{"head_dim": 64, "qk_norm": false, "init_std_qkv": 0.0242, "init_std_down": 0.0, "lr": 0.000882, "beta2": 0.95, "warmup_steps": 302, "decay_fraction": 1.0}
MLP neurons of a small language model. Each row is named by its layer, matrix (gate and up: input weights) and neuron, and shows model dimensions 48-175. Each number is 500 + 25 x the weight over its row's rms, rounded and kept within 0 to 999. Numbers have three digits each. A neuron's up and down rows have the sign that makes its largest values positive.
Before each neuron's rows, "fires after" lists the tokens most often just before its 100 highest values on Wikipedia text that the model never trained on.

fires after: " ", " in"
L2.gate217:526517446510498471485476485470519458493533506507494457488534510480510512493533488482509514462506484489508462522467529517462519493531484513488484480511477525514523520423488519519507462509494485508495496493481494533466523525475520511469507481529500472503497472437518482498516473502510514534501538499478509523476517500490474537487458494483507521551484536490471504523539494513498525447529
L2.up217:469522468518520461450492541546504494452486487523455547493515480466502486495502446507538508477504529467517485454488482481455512528470528472470537481464526534515522520511477529492466507525497496515514492507500507499455547483458495480502501504500509507469450454522497498490548509523512500500533526522450481475489502523451482510478449463536552480534546522490465469495470473511505506468471

fires after: "ur", "r", " dis", "er", "-", "s"
L8.gate1063:444520481505537510486466529497517507486466476471497493530505533492561519508483493500494510555471509516517504475498504503488498472505441522481514515461530420487492513478463483509503503545504503518494515510532499511460495518499481468513507484507552479507478499487514479505514492521475531522520512500500486532522454476538516481487480496493454511467509527471522471493491522526506486536534
L8.up1063:526490487464527461490528484530516494515537561534470532486530523472487504497489506482520483495483517500490489519524468503502502518488447473494528464531516498490514502492518529530512490535491524479544491492516484534523482536503511490520456462473496501504480510510451552517523516477466495513461500543516504506486519513447506450497534501475519482519498549528462522500467503501527517494484

fires after: "n", "on", "gu", "vo", "tra", "mar"
L6.gate125:491410497485457512440508515505516503506508502510490525493516505518499522487515491488495516495522491542473501542498506513520490483516466550506473510489459491491504504518536501508530546532522534534505479481527510523512539546507497469497460500483512449504467493473485522542520487504465470511507481521531526515472466505482487528501547525536489516513503453492551519537577531454508529526492
L6.up125:519471500501493491497491481476482498516481453556484525482518482527460473506487511499502485449495517490523501492490552491509496491505512478541489519500484465542499522511503479537480537509482518513518514502496479479542482505515493570553491513461528531481541449536529485500512526484530475498469576486489497468485470476507498504483505488506471492528497465548493486558503497462526513493489

fires after: "re", " de", " C", "ce", " De"
L6.gate89:494503526520487526508495554490516524463494519498466477517493528484506443490534563510541516499507466467476442526500479527513476519500467472530531529467513505465528477509537488537519488519513502542489469471534512497521504511524494450511491490505537496530506539467547482509481509508545480477514518530474520493550529530497480487483485544524486517448462538499510505483487516511531482483485
L6.up89:468513540502492506512497526492497504469458488475474530495506489440470466489508515500536473512428513536529497486485535496509497542474499520502548467517491506502532526463529452484495547514455527471439522480501475520529515489481481501496485549482563529510477504526515505505502498505515505502504490506508514524514518530504502475502519484536501469478503485502515503449509508579441533478541

fires after: " re", " con", "con", "ru", "it", " Re"
L2.gate1128:478497506472488471527497506498491524520470495526459456515495506497477507514511525542467495487498491495480492509505508527459494503483493535552486518520458457490517507565485486563490569490506549521517478488536479506485477461508526500467505525499478485511470489480559492488531528524482449507551452492514506508511538496492483529466468514456488490439464487456514497500528507458510476475487
L2.up1128:505521513512508471526502486505510465494477537547497483496487543512465540496484495532529533467469506493506464481514451555582484474514489481529507477499470507483526471513490485511462489497475480508501469518498506431530490506465494468483523476512476447497511513518486559497519504488514516494531530519509518493493526527440531504500502467525500490499468499506502510528512537503485503512469

fires after: " San", "an", "y", " Francis", " Saint", " An"
L8.gate295:494446429555511514517457493514508521472486508509512500531545541524504490509495479464449497469444512497526495492489511478499498507532513490480480506516511506502528538532490479543503501522506475534480453500517511516503507469522508548500469520525510480524501447510464522531554485464452524492473485465531498495508479514520486516465488482471460490501478492492417475509524526514471507526505
L8.up295:526544512531487473501499494522497515486488498458513494494514432472506493474502516502485506461481506510475461515531507501524524496496469503528489504454536489471427487553511489458497490536480546480511552476510478479485442521503520469548489474436512541503520534480452533477465488520538512517457481530479535534510482550526504477518462490489466489496489491475455467531482488547513516485474

fires after: "n", "mar", "op", " for", " Col", "ig"
L6.gate183:451506468499493450503508529476458482512476490475465462486524519523482465521503475479489486533525519519522464491439475516490508519554488513500501455465479505497521520532492503517494545495493495506546451503540452529529496470486522514534503486504466456527496512488483502520509504510491487482500500510472515538469464533516476505469537529487508504523498467524525553518538516460455497486542
L6.up183:499459478490484486525476499536510508499519547560459502544528521486507521512522432490524490476439439479497467481531472490513485526498529510499462479523492441498501556560513555524493520513478532511510467498496497500513537505493529531498495527479485467467503488501480536512475548513473492530492499490549513493491480489520486532503453483486491490524528515492522462558526510470523513513477

fires after: " W", "u", "z", " Ch", "ev"
L6.gate723:516545518519500484514534500512512484519459512473543542518548495417497501509501477522493484466485540516549493518490510508494493492533488478479548498527488493525527514483478488501505456501470496487456535471554520486528507482500515506486531464510480510514475487512473476495505467528496524525468542483478484509470509486490520502509505512445450524465502489458546496499482512500461516485482
L6.up723:495490475480526522420528488517527487512476499487512511434521531451513488487517468494475469499537524519488511503513499541553503498529476494446478467509516464518491521516513474475487493512513492469504556499513516469503478485481511510500525488473507484506478468491524493485485514527496500539464485481551488511505455510461497497474507484495523504518507543509522451489502531547492542513490

fires after: "y", "ly", "our", "li"
L6.gate276:496512490497510480489506466495511442497539477493477507478502492518480492504543546439474477533514508488450567486484541517495493534516460537485493465527509467506500537491473493531531517523517523506520486513491525501495498506499543513529491509487478547504513520488457485511512486477547494525534502514485527498503519492482493521539528516477545514474514513500512494502503526460516462480475
L6.up276:490456487493507491509504485490475516512559444460503531479481518453457502477533517482576482524460546530478507494488538507509518516483525522506566473548492508491468512483475497492485473468499538512473454500501510484506504484489490498481443518459480506493483535450480453504494500507492468486475479481516508506489525495514546487541483447475487520501539521576513459529498518503471495474520

fires after: " 19", " 18", ".", "–20", " ", "–19"
L2.gate471:526485478457527476528503452506469519470547515536461477487502512517487473476475436484510505474490509514506494483478520518542525479521481497505485519451483530520489510511506506499541508498513558536547488559482498495481517522481482479476462532534546509502494488485462509496512458532539512525517544525486533494469505483485516534469490505540501500550484502500493528517458518492501515490472
L2.up471:524520482478531514489454484503486527521462526556505508462483530512471477523458466496498496530493497519522515509511496485508506495530519457518524493485513523486498529490494491469501482501524490533515460529486550502497517477473509524538483502465501542474489504492498546490484498545499482502565519484520503508455490475474470558427489485540559499553517528489478499512522463499474511464489

fires after: "u", " Ch", "hy", "w", "ut", "es"
L4.gate433:477535537492498515524501500518544533490531510531505499473532473483503472479481507523516480501504541486504521510513489503521550454550535516523507455505539516531517455512459497510543501479518523500446507477488485476456470472509504462528472531458540491480510474525488468486516516533477464535489518508499491504481482505462523476505538480460483506439483504508497523520519515496465465512545
L4.up433:532499467525526557498507487544520448541477496514505483466447536480511531461516461456521445511472514472492473470490526506521527548495470500513491490485472504460547544513470490530489497490506523516476491532519505545467518531517507541489502508441517496504487513502497509487532498546510549499498522514515494531543401480493493455498501459473520494525556496505487489506511474485458526494516

fires after: " ", "c", " de", "present", "ur", " a"
L2.gate130:469516494491476511477490484493498478500438485509490545490468502472443483485519467478530509494545539545517489496493508444479492493503503506501483513521467529532527494463494510526500470499493489461508526487495517466521503528519475477519445517472515507515527485500518470507541521500543491520517486509523500511525524509470509500486541492481502499448503449477475508525512513491464504507516
L2.up130:462493493498480514500517469513530442523513480532508482505501503493491500509484521522466575518501489492458455453534499485510520506486458490523520445528494488497512477477540488460493496469479502509501517529495479489531510487541507544477429504504513539516526453488473518466492507456494485513530514502527496493481507514516529500559545540549500534520544436521490488480513517501513458490528

fires after: " ", " de", " the", " Ja"
L2.gate966:460484503458528507514522475533510486510511502498497484491518526497502497512456477489477506494486519450512499530519535475512495508532513501471509494531443490533490532482464462470478489510477519480490506493499502458503505480478482490495516508495484580521488489493513488529484506479511490512512530490533479485518551475491504514489490498473469500429487462498526515516478507482493523485519
L2.up966:517503505464508529495566457541502523504500478529516477493496456483529521510520522553516505503445514507494533489519528425496534517522477501510480494514490534477495471487533480478508529529488529493488501480506511457542582495523491554477546525525489539538502520517528520485522489476538479486445480522489515512469536502484523481517511489525474517533468483496504531520510515486496526495512

fires after: "el", "vi", "th", "H", "ill", "h"
L4.gate91:490539505427526511518482528482495490487471496518484534518482501487477507534502527527544525501540549460494474470496490450495477498536516491520542498485527510483487507471510466499468469520502526453532505532491507528449511510495489461513469517499476527472486501490512463526509502492527507529555469482458497449487496491486474495489517517504504488475525494537476488475513507462496504449479
L4.up91:554515496452526501531466442464498551489525522513471477522478459486488491487515524519557518520479476488473485492518444539519504507509517469487512485498460455486490524487534502533489486525513537532499521524516520514460491511514450488476490468519494537502434484517550494483493503552529552531530478519517486479495540485493484520521472488517505488504532473496520472497520549471538447478457

fires after: "con", "ro", " re", " con", " Re"
L2.gate1238:510545523508491473524479511490488525542537470522508491505514529522495506521507477506452463461499515465492501508490512482508493498492519489502515530503504518470518494496468480523450536505554521499488511500440514478513499560541500478502510549525506448525507503462497512516498519513513430506532511501450470489554459493510495516487530504480447523443525491490500536525492502494507549511507
L2.up1238:509480479499511504542469489499506483492483479464493483495500518495475534471484512576518533527460473507507474481522493515519511492521542499461511488523501529493505510428523507499514517486522532471483497546437492500485496488545479505446485494499411488514502487510509524477472501479490502510487479517467495503521487494489526494507515469508513495482475481514479511499482491484511481526517

fires after: " |", " ", "et", " C", " V", "|"
L12.gate1072:502484499454509496532492500511465536492536512480514454500514484481495516472500459469510472498502519530474501495557502482512511470499500523500493498479470470510456459501468517423524523543538500495524555502532456483491470518469504479483463523485516504488483453524494501535506480487531497484501520553507473555495488525483501456465480571519459491490463483482531477473499483483554481496463
L12.up1072:456502505519515502479494442545556510529513511517518480487496484457541481525517487520487526497509511496537500502535504510502476486492519462492497457510488526522477518496443500495512469489505547506529505549488466461491506509479513491527485541479498513492502493497541496497486507498490479504509472510513469508512506503507483487478484512473533524545542486493489458505499486493548460478519

fires after: "la", " Pla", "ly", "y", " Wa", "lect"
L4.gate34:508449515506496488485496526495476476535491484478521481481460467471471513441512512463496484514487505496511502490495532517454491510505479479488502547525506461497431511529509467526523486509529598481526502518499481493490480517493512500505485512568477492542490490478519503558478412535523504497529527482518502514450539530484488524464522505479527501481485502489513499497517526492489493474517
L4.up34:507439527531528453523480507520533562510536491512485487482458507559435503482455502468527519524454501521531477562513498535481489489468458473542511530518449418444474511502519493498487465482545497508497472479496479505485466473487494536490512472524492524501502503507504529517486498556502507511522509503487500490519534466484493494508497504497488488517501492504487474513518487502491507513515

fires after: "th", "e", "te", " E", "H", "om"
L4.gate1060:509511512477562522492534536454505521494470502488518506483473475530509448514486515539523466505499545511514504459472518481477491509507536473498475487501484468502509523457490506483473474471497499507492529503506521500517498487475484511491518560506551495494457523485509472518549484452513439539496484506456539483467461511492498472473507507442505473506464450496523502491513503426510529440502
L4.up1060:495440468482529543504522444485546501482477495527492554499499466507472481505519504491495489492489520491490454491538530532493528513510523477491465447506490553510493528484479496527519502505497485505449500526497501494544509500483522451548502501507494515534491551503526485500539454481481547498486502545525519518498486544528557493543493467497474496536506487500517469527490510512497513475499

fires after: " ", " G", "th", "G", "et"
L12.gate85:502538480482510518531475482487471525486476490460506521526495498546514507526513515459488553469444485551460550506495451502528506545517474481514494471441522502519492498526478574506504551499508506520532520537505504554476468511510494482559528528462498493480500510532471528569501498505494486515486494505495455555506522550499499496510510509503489482471521473519500493489477509504496472485485
L12.up85:477528503505528477520452462467521493493506539459456507525495505490530501543539454457514536526440517478504495507515503496476482488515491497518438530474510505481464483535448552490454494525492506516507529546499452514457531482486482478497501490472449583473476520479499526452528507483480482477513496477499485517500491497489492519463507469484501471470509498505466508483469484547512466489527

fires after: " de", " C", " De", "ho", " re", " F"
L2.gate313:487490483510534471502521533502506520397448469480518512516504469453491536486493525524510501523499505495515496468506516508480480510488504521554507508507493464483467510499501481532534561556507492564489490539497501480563492482481503500514485490485519530493471509476529492538486505523503511513498514491512520493523479503526461493501466512518493506519556515484506486500500482511511493534454
L2.up313:509445463508476490462461511537491485514516447478534513465525495482539509497499500457519467450489513476521488494508503475507471507494462535492549505491461507501528497461496464501504510502512481507490473530508452524528514511516512517504490487435530502521496524511510532479497511516508512485493482494498493504476515485493480493511502500524524512444520461483506531490500480487496520466510

fires after: "s", "ci", "r", "is", "ri", "ro"
L8.gate923:507490510474459538502431526497521495512499504490515491533489503511444536523474473447497523506516497520462484484510526472502476487477488521447495497450540498479500508451467505514519497518506468505510500520515531453466526598473510528477498507518481475532481491467484417516471478498505511513491499504528497474542515519495519486506472531517495524470498464474490518495506529473447465482495
L8.up923:532509488464495509504496492504529523503500523524536490538516514534477560502525501489504499547551476514489534511498485487508515526438516504486553497517533497504474483458498514520500453516491537499499517524508480502517522546485515510495474498505525463530496467478502547470519535498437540503509465502496509501530504511499509470490499515514514507481500489542466497455513510463515470487489